config = dict(
    norm_eps=1e-05,
    qk_norm=False,
    init='uniform',
    max_seq_len=384,
    z_loss=0.0001,
    train_tokens=1276000000,
)
MLP neurons of a small language model. Each row is named by its layer, matrix (gate and up: input weights) and neuron, and shows model dimensions 16-207. Each number is 128 + 24 x the weight over its row's rms, rounded and kept within 0 to 255. Numbers have three digits each. A neuron's up and down rows have the sign that makes its largest values positive.
After each neuron's rows, "fires in" lists the words (lower case) most often at its 100 highest values on Wikipedia text that the model never trained on; "fires on" lists the tokens most often at its 100 highest values on Wikipedia text that the model never trained on. A number after a token or word is its count.

L9.gate1059:102160114142130161189137122094159151104113111110145106120116113106132128127142133153135137147120148117135157144134161113102127153130107159113127113163072097145148148124133130148168162115140133134109131155144119144140129175167142097116134106122123136141128168134156115146088094104126108129101153191142111129133116129141153149159124140138150141117140178161153084110130091150107157094128149116149133064168082100080182116123091093136139095122110137130104095177158157160107096154158113132140108148142108124090138103116125130085121096117140092140098158104109138129129130123124119102
L9.up1059:135126090156109112122108163124120129129133097134146124186157108133159076136103115125160108153124168154145137161162170132121156091094096160114128124128119120143128145092085115136129098110129089128136167089133142124128095142102118162099139120153149102071140144145142125125129109148149153118138144132108146109104148111147104121140136153152135086136079135058110166132130120144131141105128121112103140134115145114113128120084116128185176130107167142158161107136149080191104133186098092156116165130153122134122117111092145117124100144174102138130115151132126102125107095141154196121
fires in: "this" 31, "it" 11, "that" 8, "draw" 4
fires on: " This" 17, " this" 13, " It" 8, " that" 6, "at" 4, "raw" 4

L9.gate532:111185106134144160123134149107143143112122127143124154117089102117128165122072143105157151097150163103144140114130162162130120150099145153088164158113134136143076123074140153094121106173117118128133158110130125123121133154143162118113132149127089085103166102107141110114162117127122110111111132143088093136108106104143122114103118112146080102150130112078145167168123120168160138112110101112118145099153126130125090145148148091129083132125130128154151169179109115169113134126195128122147103122121115152107105126144130137157117125130119117093127092138143106151148165166085116057
L9.up532:123110136133146131128087140132164126122130126122132113104138102139125088101145118120110146095122144150105112127147126132161103135154126144110164151110137123138112102161153136106134126179124091142133114122137063131148149131110111118135088138100159118093132156072107111125138127122162154137175091072115154167140139099130125162197131179134146089143153126118144133117159095101130144126168146101133120097153106089158140074126139120160113095139107097144158140109128118121130111119121129109095148138168121168176164109113156112152113124111169124127141102143084136119108126174144112128
fires in: "of" 30, "for" 17, "at" 10, "by" 6, "with" 4
fires on: " of" 30, " for" 17, " at" 10, " Wil" 8, " by" 6, " with" 4

L7.gate493:138154119171112152109136108155129118121114135118151136112162134155127138131138165141159115122143134138106118132130158141133102125103104056115152139115125114173150115134140096144152119155117138124167100135074164153158136112123183101089112134145124137176137109140135168148157129104117154177141179130156126168083107116136118163094103090129116124105084150120167126185124139150153105103122088101112140125129132126165143137141097103103158150150144144144142095117144107156074132153134157130166133137114160072115112133102122148118076174125115198138127089114111078143114179134136125165
L7.up493:108130125142096143146139108130129095131127128123137135148158112116129145146097120116123146090151151112114140111099162141130119136099151188119134139128145154108118109141142133104082109152117135148105097129123120140104095138110129129085139177135117140126146105175155131111127118166111117147147112120144176140159136127148167122099106132155127166069127150112169110115106131138107113104151114135097116150092116128145105150109168107125104151096156111101121184159112101071138141138162132130104123104107111087132136144104110153168139120154145143115135152102157108169134115114077151130
fires in: "that" 23, "who" 13, "as" 7, "both" 7, "to" 6, "more" 5
fires on: " that" 23, " who" 10, " as" 6, " to" 6, " more" 5

L6.gate613:120129110108087122150128144112137102130125102080107107125162173168101130129101155083102111112148130150164129139095147187103127079125099127106123163108094119099131135132115080112174120120158104107108145169111126119101135129133114125082135098151115116084173119124139126100113150160115115096166147170057132125151168120164142082109181148145149139165110131128120132129139126132146123119157148162121144117091168134154140128152071123129150134147135119106086169096185109156097116126138093138097123120153115096114139103128091130127118139125126106113107148063121113131139110124114115154
L6.up613:088134117145107144163164125150120126162150121085144143111163078141121166108103102141125136145144135142172119112163147115154168135095128133118175151136140135140167141119125146124130149115114114132110101134145154074138152111136143130162092148112162103086127104109105128139093103146134077089154096165121157122153115141148144099154145072150137162151108141170127106114153158129120086138151132143144114126133158116131126147116150144103162112095109089092087118141127153149133083116102150099168108136141110121168094136117086169092140095125144144130194137140134133127128107121135122156
fires in: "one" 16, "that" 13, "each" 10, "second" 7, "every" 5
fires on: " one" 15, " that" 13, " each" 10, "th" 6, " every" 5, " second" 5

L6.gate831:114137102150139125127161152112131139084159137112133126124155153142141189183180142138112142136131153128137177130095129113091128099151149115118099102137123124051117137138165121134114126122155107128137142166100162122129134117144105120090120091152153103187154113101115083143171132154149108116178136117097137137139146145165100134127126167159129114146121113087168160147178120147151129120142119152159128131157104128110157139110133145112108122124129123139057148065137123123122142102129110158094092153097123097120135140134113126132079111112147129159115140084144113111142105105131165125
L6.up831:152111112149136113130115109100125083132104166133116173174109151137132119121147097103119127118146168132157136112157173151127173145136177117143148131092137149116130155120121136123105095126153114068113167114088091126102110165119140133122140088120153149117133122150151089164144119120139124143105174162119188124110137159165109129117125153168123152124101110093140152140137149121121091125136165136140133137128126131135091101154121091096121071126145133089102148142152084133102086151153078089110133110144113141093108130133159093100068111158120139081129159168132126113174140089128166143
fires in: "this" 25, "that" 22, "as" 16, "each" 14, "one" 9
fires on: " this" 25, " that" 22, " as" 15, " each" 14, " one" 9

L9.gate1278:157161132127097136133090173138114125137155158130134140135139068131146143105092158091100116108130148097155144131112144092140119154077126193118168134144108152128149146104090131097132110128121091160157150108116111145097159121182146152115141120137135140139133088102117165168079145168168128144064106116150166117120131098104113158113139155131119130145099144130144112181123150127127135105107146133120089107067103111114173098146114169132105149110154121149172125148146128107119140118148140151129117131138111116109115158142218110087157141179117123117124136135153142118155150137084157169
L9.up1278:115163106141076113133080151118119091058111122141130107147126120124109159148108081132096100156106109155148099140105122115135130112062078148136142132129134113137157112118126158140113167168103107137113090124107108105134177165161120145094152097140131163099132101140114108146133107128153160114131115123131112133125096148097097148138151143146146128106094127146151110169099122126132137109137191137104127129136083091106130086146156116127119188107131131112149154107132107130129112105129102163147126129130125142143088122109135142110137128112125144116122128104117144166139123120119136121
fires in: "on" 62, "in" 4, "born" 4
fires on: " on" 43, "On" 13, " On" 8, " In" 4, "born" 4

L2.gate535:147145117120085128142138104136103164099091058127171116116126169135156133163112092117141127090136163138124134128109177131142168124105085135172131178150118095150151114130159123117072152146117144146140133118156158119115148124119145140138140103075122121110155124137091130105098131128109124123132184167112078171108145087128139118136112168146149133123107125115145121156079161118121115129157145101124102114140146110157111127136151088127157155114103155118069112167138145111129128098176130128121072101067090106158118157132090132136141139127118136110134099137136158111101115128112194125
L2.up535:145106152110117135119163136120119119115170109122122122146138117124139153153114110169166128114115099122153160114094139100125151118089111147157145153107102126156183106119133148125111155101104127116177107130137100124118122204137095155179112124113154124121120151158123145133090109132140126075158125167139119121117092131121103140135185114106189156158133113109079138132100180153107121143145153132111087124132141106129104149131169106142122141082147106128136160155115156202146141122110164097127108134101109189141113133168145159101129106085136127122155116134116161121133100116118124140
fires in: "of" 62, "country" 5, "there" 4, "order" 4
fires on: " of" 62, "re" 7, " country" 5, " order" 4

L5.gate482:121168140130113156147151073149137127117117122142171115172128118101158134148100106107102114118194134084130131132190137110105133139121207150114131134118099102123129113143141126086157130159154126147080125138100090126122118158131138108138135107179121104158119103113092129117171121108154122142134116142138122155154104111135070154092131108144095119122145113137115141135156124138120162130111159140144143135130128134120112083080158091149124190108113105123140141140092084134106144106134149158063116115119129149159128155132180119119137147141144111122094130104138133146123159115104170153
L5.up482:119126129125134135171085133153139118081126123142096156132137141147128118178135157088146138107157078146146113130147128095146165125158136091095143146123121091122133114153114115103122094140132155131145147148130117106156124130162133097180124132158123126135144115125113144122123102101096140110154114090097105142122127133106141136178139138125128122167127088116127128149133097135163157152155118089125127127117129140140128085113095107110117118135194143118129119114162142112115061097137116171165162151122185150138111085125093127129138125165111160159088104129094104138117148121135089122
fires in: "by" 37, "of" 23, "among" 14, "such" 6
fires on: " by" 37, " of" 23, " among" 14, " such" 6

L7.gate974:123161179118084118103149074110130144110112106152075108104164131124154097139104126149164125119170132107172140169151087094141118150094115101115162151168159158120141163146175138152126087129117156100177113119102136087138159167088141129111124134166115161135133096108099140135082108063117149108136125104112093083114119121144103089129154124104097129115150183133167113090157122142098135163123126128103135081153115154097119171141121118118162170152132095115112110128137125105118107106126126139139129123144110153177110133082127138118102151156138111126120113110090160159110082121143140127
L7.up974:147109159133150112086105101099128104094125122108110130151110146128136112116135094147143101144167098122123122140116112142165109098139149128138156134104096139123112096095115130144140158180151156119121151089154126159190118117140102111178104069171109093098154140150141142168102169159144167096119095164133075128128126123143135132125143160115131153126129134150153149159149169157133059104172143091148106172090147094166135082136108147125129107065102153145137154116161089135161102104113129124159133133106164106152123105137099123139174145149134144131171128120115091116105093123132107112
fires in: "in" 29, "series" 12, "album" 7, "the" 6, "azerbaijani" 6, "game" 4
fires on: " in" 16, " series" 11, "er" 9, "In" 8, " album" 7, " In" 7

L6.gate1170:119126113136104119135152134138126134143094130150125166124105158075164150146136123115160122090136163154190177125109139107183140180132146151120148117157149134141128141082142151119119088154100080139113140148113155156096129171132111143073145085156178139095105137085146136148102146155168153154145098133145093139098119136168118139130119115137136127107092147108142136142114128112132114182113090138131162095114139126139098141112151123143107131091097168089106095095130073118134135134128106118124135122129122160123120134084109124166146134095155135112106112146150127129137129111138085141
L6.up1170:156160138153139110143154105138153138129114139077148101145145102104156165151118086152122116137116132119099155111125149122111163133106150099094133126105155082097124091106092133122113114168123144132160091138133128131139129121113116154176159152133099162085128151145120100119113102121080122161139117078128132123117140090150149141115113107166096149179091124124122110109124153126147146107135115130095117184089102133135121145121134131089136110153078173120166127128109146148102098126137128149167139120088170147149156125119083088120112098107078117161105093108113125134154142097134153103
fires in: "that" 61, "according" 10, "to" 6
fires on: " that" 61, "ording" 10, " to" 6

L9.gate758:147134101166081124101127119111133119136077131176131103143152095129136145135119084109106150109144084153147154102091163111136145159129106108073140109135120138075136128130118109146145131152128150115123068158067147154118151147110142138154113105156136171101091116109135140112096143120111146117105147120127129142071132134114090107129120105115061158119119134106141138130137100139100122127118126134134126153165168117105140149105127099093115143094149162072122106136135120109117135136110107134111111107153171184107128150143115109127149175167104135113127130107133092091118099106121156148
L9.up758:109156156130125150133082136099110182127143142083106158095137159098089159107100121134126123140105121114146122067129116150120140149128140167139168116140095122089124098129136129097105157160157146152120077115127107118140188148159131082152153152159078070153128103127133119152160122141155084119126124149130144133105164170111145108150133078101106125174146074119171168133116110114127136139135109132105132126138119096120143141119133160110126146158114130143124121118114154124145106088127131140143177104138162106117128142148138118137108123099122184066138089104135135121133113135153148129
fires in: "on" 68, "to" 9, "in" 7
fires on: " on" 71, " to" 8, " in" 7

L2.gate1271:115135129116121143172127113130115126147113131109134105096104131117133106131135140134117126147128147127086143176133124154095126148129163102083156139124121133176101180123083092086132149172134130128115153154101140102137145118157116138138142118097113127127120164097159166110070154100109111137130124077138126148093144107134159121145145129169098117134132161134161111110128107155062150119115098147133091177139142124104127127132148181140129126073109152153123136142135125138159119120129156122123095128113114109085125142078124114137138155137177099124103145142125147111176118154137124158
L2.up1271:172110171104139142122141106121136164124163147124114125166162112097125139099145134158116131127108114111162120141102103119137095084169134129115104131145140134118133120159137093149111088129135081144107107104133104148102129114108152100099074146171111119158116133136102119135178128103140110120124175109132145111147137130119095120099119152088129136175158130113157140086093155142169126136151108122149164111164146145133091127126174122174123166132164153123122153147146092124091096148158155121123096108104133156108136175119077153138092125149076112127154116141147150169137153186125154149
fires in: "young" 17, "school" 15, "business" 14, "digital" 10, "hospital" 6
fires on: " school" 19, " business" 15, " young" 12, "ital" 11, "oung" 9, "iness" 8

L6.gate16:129113100118143140130123120133139155166142160116179086087111045150085166139137139110134142146142166141176098102152153072132123148117120125141135120095130135145124145161154095138152134122151130136135126099131108142138128114082139099106144137161143143125131107075161127139149111137117107113175145156139143102149110128116128092137116100125107134129150127134126143112126096105128145140127143133174164148127141171115115120133120158094146097117174163132113152100106131078125155087110102123110128128167129128136145129118090143149157076136137141118183163080115129054173156088108120113
L6.up16:120111137170127106134106167161112112146129134108093140106119106164142161120117151104154081167109143142108101123163107112107159124125140115134148161134137159137111152152156151127112147110148125128138108097131146106170092090133103149107109137068128113083107070109142115135145187115093116145133112146148169133107123129129128121121122133119109147122134116137164144140114130121137128144106127130138152193125146154105108140157095154120121104112121136134149156146106143108152140132126108111118106120106121144128141142143087157141097124136152142162133098155139148087139148153122116140
fires in: "to" 76, "not" 6, "ll" 5, "t" 4, "can" 4
fires on: " to" 76, " not" 6, "ll" 5, "'t" 4, " can" 4

L7.gate1199:117145146068195126150124157134133121133128146120097162136173132129102077126132166172115128147102177139153109167114104142151122114139132138124130111115114134116156131122141127116157117124131118126104126104116136110128121113145127111134132144144114173129143091129098116160117093135148099094133074097124073107144118106113130130103127056129127091152121144118145085182118080134147148147138106127146129144099162148153122087161114092149146074099123123136145131118149095104129150120085122143139180098131141127112120108129184136095172099104135141115130139142086110134137124104090111157
L7.up1199:130143088111144155142101144115125152123142148142097153137091145149072123186106133109086147097119147140091115125125114081192119115111113112152121150156152164116130123106086142125109128115116150112101103148140068125143164132172139124099165153118108096137122114128112114131055103124136147143105126175136127098140130087109113151139125189190135118120115096106173161145103135169099127158133114129093152107102119132111121128101128142153117152137117119070159155154140132123107109144156132138136158141149146150144093112137145134142104137175116162132158072132135143143144136150165105161
fires in: "in" 23, "of" 9, "at" 9, "for" 7, "attended" 5
fires on: " in" 23, " of" 9, " at" 9, " for" 7, "ed" 6

L9.gate69:131115076140092099118152119127117122165089146133121128143120146147138155105127110136140102108118128075125137173131111125129149162150117124113144158176117152113157162101134098159130105119143154103124074112121125127156161113133124135090135102116100196135157091113125082110085127119108168118146141154137144109114140120124088162088106109121109155147118154079134150161161102137120104140140119153133140143118125079092091139125122154134113178128132124128169121105149168148118157154137068120129124110153170112120147134112160125104140128154131142136201106153088158066103098162155122173
L9.up69:132159116131121086125122158167128111087154138113130143124170132110162173124153156176102132113122124116124102094140126123096179093112098135120127124119145101124146155115110162102124150137196135110118086151086172143145132136145115137081123108151116131086113152108191126133112138136164160119135130102114113153099102162124180147099134109189128099085107140150099088139155116100149166110112125136129121165134168105129167118119128185116153097137138146172147116143128149153083109120173157127133129162157116094151129121169113131119133149138100102102140100154130118154124116136142122141
fires in: "on" 48, "a" 6
fires on: " on" 38, " O" 29, " On" 9, "On" 8, " a" 6, " o" 4

L7.gate69:173136092161142122104146094126110116109117118117120134097165119121088126136139094147154118116189120126173160127089155107161134125136135147122171148106170155107099136115101117133112132176136119122104102137081124113132099110153137150152081163123117161100144133135122103124115149173146142123128114119152150084086126136097111079082140152102094128092106151178122172132122122141076060120113090167104135127105122102134105122098126131137123155098119134143122102147127143089163126117113124165095125111134138091142084135090125130109085153072100092122175127125099135118130136168102089150
L7.up69:149124135125119139083152133136130111130170125076130128137157126128114126155098106056163125088141107099146132104094129151091190126080122095115141116114178079143098139152148164146092138113121149172120101133109120096135146115143125169129107089126117111138118134141109121168149127127098115102129146108154130114162181130125141147128170111129123120108101119156097151124143139109128112148107122140092084132126107141162142137121152082136190141132085125159128155137158161137140137139123103120106091097136135132137117126139109135105071136087138116136179174102099087157116156118114161140
fires in: "that" 25, "who" 21, "which" 13, "it" 10, "he" 7
fires on: " that" 25, " who" 21, " which" 13, " it" 10, " he" 9

L5.gate561:069119107154128124122160137136114139160136174130169144124119076153140133170138170106114144159137146138152102135152081123120094122086164107107154097103123121126152118100152138129143133130132182109112129109140133114106140119137134153129107147084144132141120140100134078131163168131089072172153147114135118140152139143147167115094089155080117122100146108098130100112108171141120104134123127153162115138122119173103143121120114138117154145100138134161167096098111100123142147128123105138135151102124126156137128155106087139117109157127153108122168126125084109109131122113115114127
L5.up561:092122124159148092116133121177092109136121111118129111108167108125106138143130124105166168158087163136119159084138158092115105169114106124138126128106151146145153125115165098127124138129156139151135149133122134156120128105124129099142144161117131143120159140096140125116146121143124113105115134141146133097140116147118119116094091133151147167110098139117130132078096156165094121161101091109106096155129167165120156142116148140138155149094150116157145086107157084159163133154116135151124135129113130134148105103104119072133107132086136132155170115144075112100095187136162138133
fires in: "to" 76, "not" 8, "have" 5, "never" 4
fires on: " to" 76, " not" 8, " have" 5, "ever" 4

L6.gate1165:099130156122102144141105161144134138160124172119097127125056129122103136107112141141173096120162104191097136123137140112112092144111090110123141155151136142132117123138185161125087134142166136132137138150075135159169128160134071168125098132104136112128120129144121091102152127137133154146155167119144098146123144097105152156101123138118106129138101134135132127114109117138115120121122093105094134148150105098145131155107143142157140120123142097118109110183143163125118088158124137125085143125113109151163084161129151115158068127123141116153126117126100140134122147150122131101
L6.up1165:117139116119126152131096096178147111113107152112128146130146113090184123159179134139129151130159083148125095146110109155156089114123127110108126099167104120100126145138106157124105106127085157137128091146109169147063119122102109167174109092124153098152143105132128134121164070147141170119181117123160119127116133179100147115097088101141105120149134093094147128152155114109111162146115129116118080130106145137135146139144125120117107128165119143173130115167127106110106131197153126068095082127167138133075114133140096113132104136112121114142138109134196099136140156094114163145
fires in: "of" 29, "has" 12, "with" 6, "uses" 6, "by" 4, "had" 4
fires on: " of" 29, " has" 12, "es" 8, "ed" 6, " with" 6

L7.gate195:139151146138149184149098157088139167113121150150144097141096152140107146162122152119143124086174129141130124102159161138109139151157094148147099153129132166103187180132125123104160132083128125136113138150131118090136128147117079162143165110136147183141179141123121108108154143168138120112113120132151087124104169134130145156107134110125145117110108160086095149159121130124095131171144109169107126152090134102110138121139141123156133142102121139096125142137196110094128098117161138154103131121163139137092131097161141137101125095153124162122142116155113141087149136135161147156
L7.up195:148124117115151142131113113129126130112114104101136114094112114167161154148131129101062152117107152146144106098110114132152094138134091097144128117144154175124096162129125135148101093108128160150148137127114133116126146151119146104131119079125086102152119161122137116135160111124124160123124103088168132098102107155125116132150154136148149140136121162136091134155147103140119106129100141143113127151144164118130153108142140164111109144105098083140090124159098129110124121123108113172112121157121070160147115107131122081112088114058118095127135159096110112114140161147137145114
fires in: "a" 70, "her" 15, "she" 4, "him" 4
fires on: " a" 72, " her" 15, " she" 4, " him" 4

L6.gate285:134162126142123115126155156102116135094138089140140129141157116117139109159165121151182114131125117155160147129114163108146078140141105126164118148157092145102152145117112115177126119139096137135121096135098171101119109115163094147099186114122150077116111110153094140139138105101145139158129121187127119154127118129126153106156127107123143141110138118125126098102140125140117150104143141140126122096142122119055107096126138151121118158090130116158070110148124158121120151142116117117129137099114172110168135110160133118132105136154117129148165129128084106114113106172120149168
L6.up285:147119139136098137123139131138138112089131124106116108103146123150139135152172150161135081106087120143116137104096142125151121151145117142177111166105173131144116112100177125166125125158140157140143146148119123107130138109175120110103137115157095124101170159129151141128152178102098101132162117130126141120159150133148163156124122140128111121109098060137181132112131091147132148112120129128120116114133128140094083152112096092142080132124138127117146139132142155159144134114149096114110109115165140103099137095120131172168123150076150131162114173154149126123121118169138123140
fires in: "it" 35, "that" 22, "which" 6, "song" 6, "film" 5
fires on: " It" 27, " that" 22, " song" 7, " which" 6, " film" 5, " it" 5

L6.gate199:101152087171108102147122119128112079113128129116108119097164094114110104103104117143117129132106114136126119117122104115180152141146108125128156115104088112159150119106121140122121169127110135148113133114090128126115164172120126110115142111130139113120134119142106123164113122121101121154129138082101104153131166153155118070125123101127087140165168142094172159169093150123115156140108084124138110100138124127141119104109119155163165144111159096086089120139173137120114086102144088131104144087110126103116111164166149140109149140151093123082123099088134109110174108155163100123
L6.up199:152125125139156099050146141107138121116144127134164143110187114150147118130107094192153119126148167123117114142139122151113084161090137133148120153116146169128158146115151160134143121120141138138186129142140132106144129127122130122133135094175085131096129122118137149088081122128117120114080101132133125104132152110146114101143158113137066154142152179129156141144181105128148112135151138125140114120105177102113121109143143155121164127133138126139118158122157113161122089109166153126127075136106139130100095148147162138100168144153129134167082123111144097132128113096137103149
fires in: "of" 39, "in" 36, "to" 5
fires on: " of" 38, " in" 27, "In" 8, " to" 5, " In" 4

L5.gate1186:134132145135139110131132099128129102122105182150129145134119156137093163171102136104113113136139091061132122103150112139112133181141164159158187156160098120104109135108152152156144156132146143102120126149141112114123130146078164111137108095121136133124144106123091146119112091137128126058167110123113106157150118112137153130134084129133092081080119132176118133157108116117127144101121081141129118150119150143124085144095098146144140096136110104115094115179150130122144123105147145125139114138083139109138124128107100135079150130110119116131132096116112106128115120151109173118
L5.up1186:086130158157149076139101148128137141170098111127162129118135145136122120154180158153124104119144102128121117137131112122138123111114142123150100179157115135097123102154121093137121122162112113139131079141084118115181094108162141120146134084108154163142186091168132124153089109103101167149142131100130099128070096095122167145137129111138176118173123162150118156136166141131129132113152136100111148099141119133141125119163145118119102117106108182145104146146111170152133114144093119134113083129111160115164125154160153143125116101153144175089120120179114123106121083111127082121
fires in: "of" 25, "leading" 7, "there" 6, "upper" 6, "spread" 4, "class" 4
fires on: " of" 25, "re" 15, "er" 14, "ing" 8, "ass" 6

L7.gate318:111151096171114130154141137175132121096134125144116114149079114125125111135159147109107127090168088169113166135164137139165105130125125136151133156115153152095146144124122125108120167144152118145130154124112157137151141101162152118125151112114133161153126137131131100171123204124139156108204101132096130129113171122117120163083126106118074116148118095150113138133140206071140139141121128122171118176119131169138115117139096111138137146148147176144090123144167131110120144099101115109135160148113140114141120133123095118104093125136126179146071111121138110126130126119115125135
L7.up318:110144116170120098132154129112106122164161094099135139137154100105100132158150108146099155145161113128141133125111154117112142110126125117133119124135123117119118111136156121157128116072134158160105119139125136121107114137144174134141116123089131148163137111108096124131145138118102140067131142118186152140086150174100128137124139097127111121104139173106127144128154118139122176122125150148133087170136120105107074158110098125112161110074113096143109105138110173142108154107123154132130135145139170138140134153084097078169101162114140112133098104099119112097093130137124118078
fires in: "not" 36, "highly" 8, "t" 6, "noted" 4, "never" 4
fires on: " not" 41, "ly" 23, "ely" 8, "'t" 6, "ever" 4

L7.gate940:120146126080135114081121153118103146127131111137099080110090114059131157158141109120139127097086128113105116147133145133141140142089098140144101087128077128139149128148128141130140121174101144100141136082081121160123101100091103128147110103146163134108138144153115112098159108178110144176140134121134123117123135122090110117121151097127086112148077146146089154122147133140133114094171059124135174105199140123120098140118111122137147099120051128130109134174139157156110133082130166118182143116135110104143090156155133119093135126124139131131150103112157142117135128136085118152
L7.up940:149127126158126140113142109144117120144095110145125136117111155128152100123147084146146135094127127191098144149132100143135107128140134107099150086160110133166136132167127171096103140109131159093155085136124116097101107166095084132136077167157113141141102130165147138145143131121079125121128105135127146064110111087132157107142151108118128128152082152132089124145122120129140128135125147142108103101138110130116113121161095077129099160130113157116164102128156088108147100164159116111137160111153096185166118095104134129148117120120074148099085170143110082117147115139158132148
fires in: "of" 34, "in" 8, "to" 6, "raf" 5
fires on: " of" 34, " in" 8, " to" 6, "ed" 5, "F" 5

L7.gate769:131127158137121148122081142143131085097134100143133114141110126110152149142156131169142118155110166111097135128115147165127095118125141166140094146107149094114137131111151192150143108161150158111148182111149096163144106126161157079131073117107136116124174137121088148130083144126155146092134114112139143094128106120142150144131180136115108131157148103105134135155134107123140142168092121135100129145154114109134089170126104066127117157122096120111166126115149142111141103138164129084143122102109140167098111168140078151164155164123111144150098118120155094150134091124155065146
L7.up769:103137070136110138169124109148139126181171115151151120129108115145146124176121158156101102099114131084090127126136163111129111142101138109133081169164096122143105134134168162128102127135113143159130122148146152144112092152108145107145113143137168175150143132110138129131146122125104144112098117114156138118122115131143086121097097131114115113160084121154150119151128090095123147180143093120053156154145158124092121144131106091146111114110131142107163144111085091153114141087164140163087124098117133103151125163140110143130155146139124147117135151136101130131119150106136107142
fires in: "who" 33, "which" 14, "that" 12, "of" 6
fires on: " who" 30, " which" 14, " that" 12, " of" 6, " wh" 4

L5.gate301:114107108139097141158120162131153135117142139116148109146135161099104117107096126125167113155143125133116148092090178079167113177133123148151170142115092144101195114080172109162128178148128141113149151098110125124148096114118116121105136143135100142131127101113126186141112159098126100158149111148133138131089092157128139137131126091111138114139124154163134149131114093108146106058111128120107120120116146101104115118111105122167121133101066089122083139090124121106125134100136160142145105148122123095148124145113127154163138149108126121128129155142111155183135125114123138099
L5.up301:141116136097144133096133102130120120093097094118152133148121076146178098147131092112077064114115129157113077140124154145151136153162113113108159122151117098133116171123102097119150134114110098131079172114085124119166174145177132124108151153130107141126146165103127138141124113106118141126152133133096130148124117122136127173127114084138152066114149120119146138102127096153112144179158127123130085109140151116122151101133132129162115134122135135158131126154135126124127201136118127107088139132123107150118090082149087122182145110121125141126110126084113164120129144132124187124
fires in: "it" 22, "which" 19, "these" 12, "he" 9, "they" 5
fires on: " It" 18, " which" 18, " These" 11, " He" 9, " They" 5

L7.gate558:150151105107149123100087133129100168181107127152083155163127153134179155098104121130102118101114129137138123151122131150134112179150127112087132129082122133140146127161122096152129117184113124071137116148108086109125120134180090122130168154130098161155143175073110138115116129144092091106105140081136181166099136078145059123109165133110131123110110132136083155098134145115136153133156115106174083147120146150163148149163125150130136080097069119146127147123112107144136082083076148095115173125128117147121129101096141157135144155146136155158143161162166128107118135128110105110
L7.up558:145105103099145142129087125106177149113097157124104153124156148137136138139085116130129118155120092123123153131162125124147112122138123156098136129123139124106144162098122128128109102120140149113130125132118114129081084167085134155148131087128116108165079120137117161155136144091133153107134110131104124107116127140125161142114093175117107122115135115118096160100149102158159099179098100154122123140143125114126133130123159171116172113121120123157145141093132104086113109155150113130133143147195142135135143166099119115130126127119116134138129103117112158108135128196197132183
fires in: "to" 26, "in" 24, "on" 6, "for" 6, "into" 5
fires on: " to" 26, " in" 24, " on" 6, " for" 6, " into" 5, "ing" 5

L7.gate729:094127114168144095128113172124112095142181150117101166121148150112115148120158152115124166111120090102113158118109118145159124076164129073133107081137121120151113134096168141101186112192099159123135124110138122153103116112128117064131178088149108104139136124102123098126129112099162104103138119121133135133118185112138137135116159104146089123147101108127125132099108090176170105094111148138118097105112124136120144134088131137106113136129095090131144133114109149136122097096118125096171163104111149144150146121139145143104074109111129121139140116136110164130126159123191146144
L7.up729:136136104103093116102104149140079088116110163081142113128157113136118135140138141130117122140131112121150113147124164084136125125086112103147149110142101125109160092166114126075139107122120140149123177147122119155137154141164102163140096065136149104135142121125121090158150084118155123084126136162078118130096127108111151149128152159188108153158117117123157103104151134115150148097119151111144177132080159125149122117157137131144145173100116116147113121096154123144097080150096138127129167124157153116142178165126142117163142121110128152160129112105123133099121147189152072139
fires in: "to" 15, "in" 12, "by" 9, "of" 9, "on" 8, "despite" 6
fires on: " in" 16, " to" 15, " on" 10, " by" 9, " of" 9, " under" 8

L5.gate1106:085187129133126124126161116149124109157106112122157117148114106110151127128116137127152156111125134137180186158104133138118122107113100129182100169083112122136133126134146085102147119091108147144075136104148103131142155100087116098112148126141166133125126113140108155136184109131130133103134147173150144094136126151130152123138159131150126083169108146096111140120141176117108104148146133124118111097113165142111105136140093101157117158207071103121172110143129122185129158105108102157148083085115128108145118116144135130100130134125148149123111132130121147137158151123103119146
L5.up1106:096166111133163179104097123084171108111157163067133128139143112130116119142157131154107113147160167112143146115107135146100124118145091156174155110129086111132133113108153129105095157115169099144136161133137124107121125103171086130130157131134134134156116146141130153108159118136128079155142145095121152122097100118142124119123165161136099126107169158099125114148156145134160126110123105158139174147112132115093142145124148109107128151102177129093143159170140135134105095155135119179057106126151174137108151146118111118165089082125165138110114153098088150142102168073157126136
fires in: "that" 34, "who" 10, "which" 9, "sr" 6, "fleet" 4
fires on: " that" 34, "le" 17, " who" 10, " which" 9, "r" 6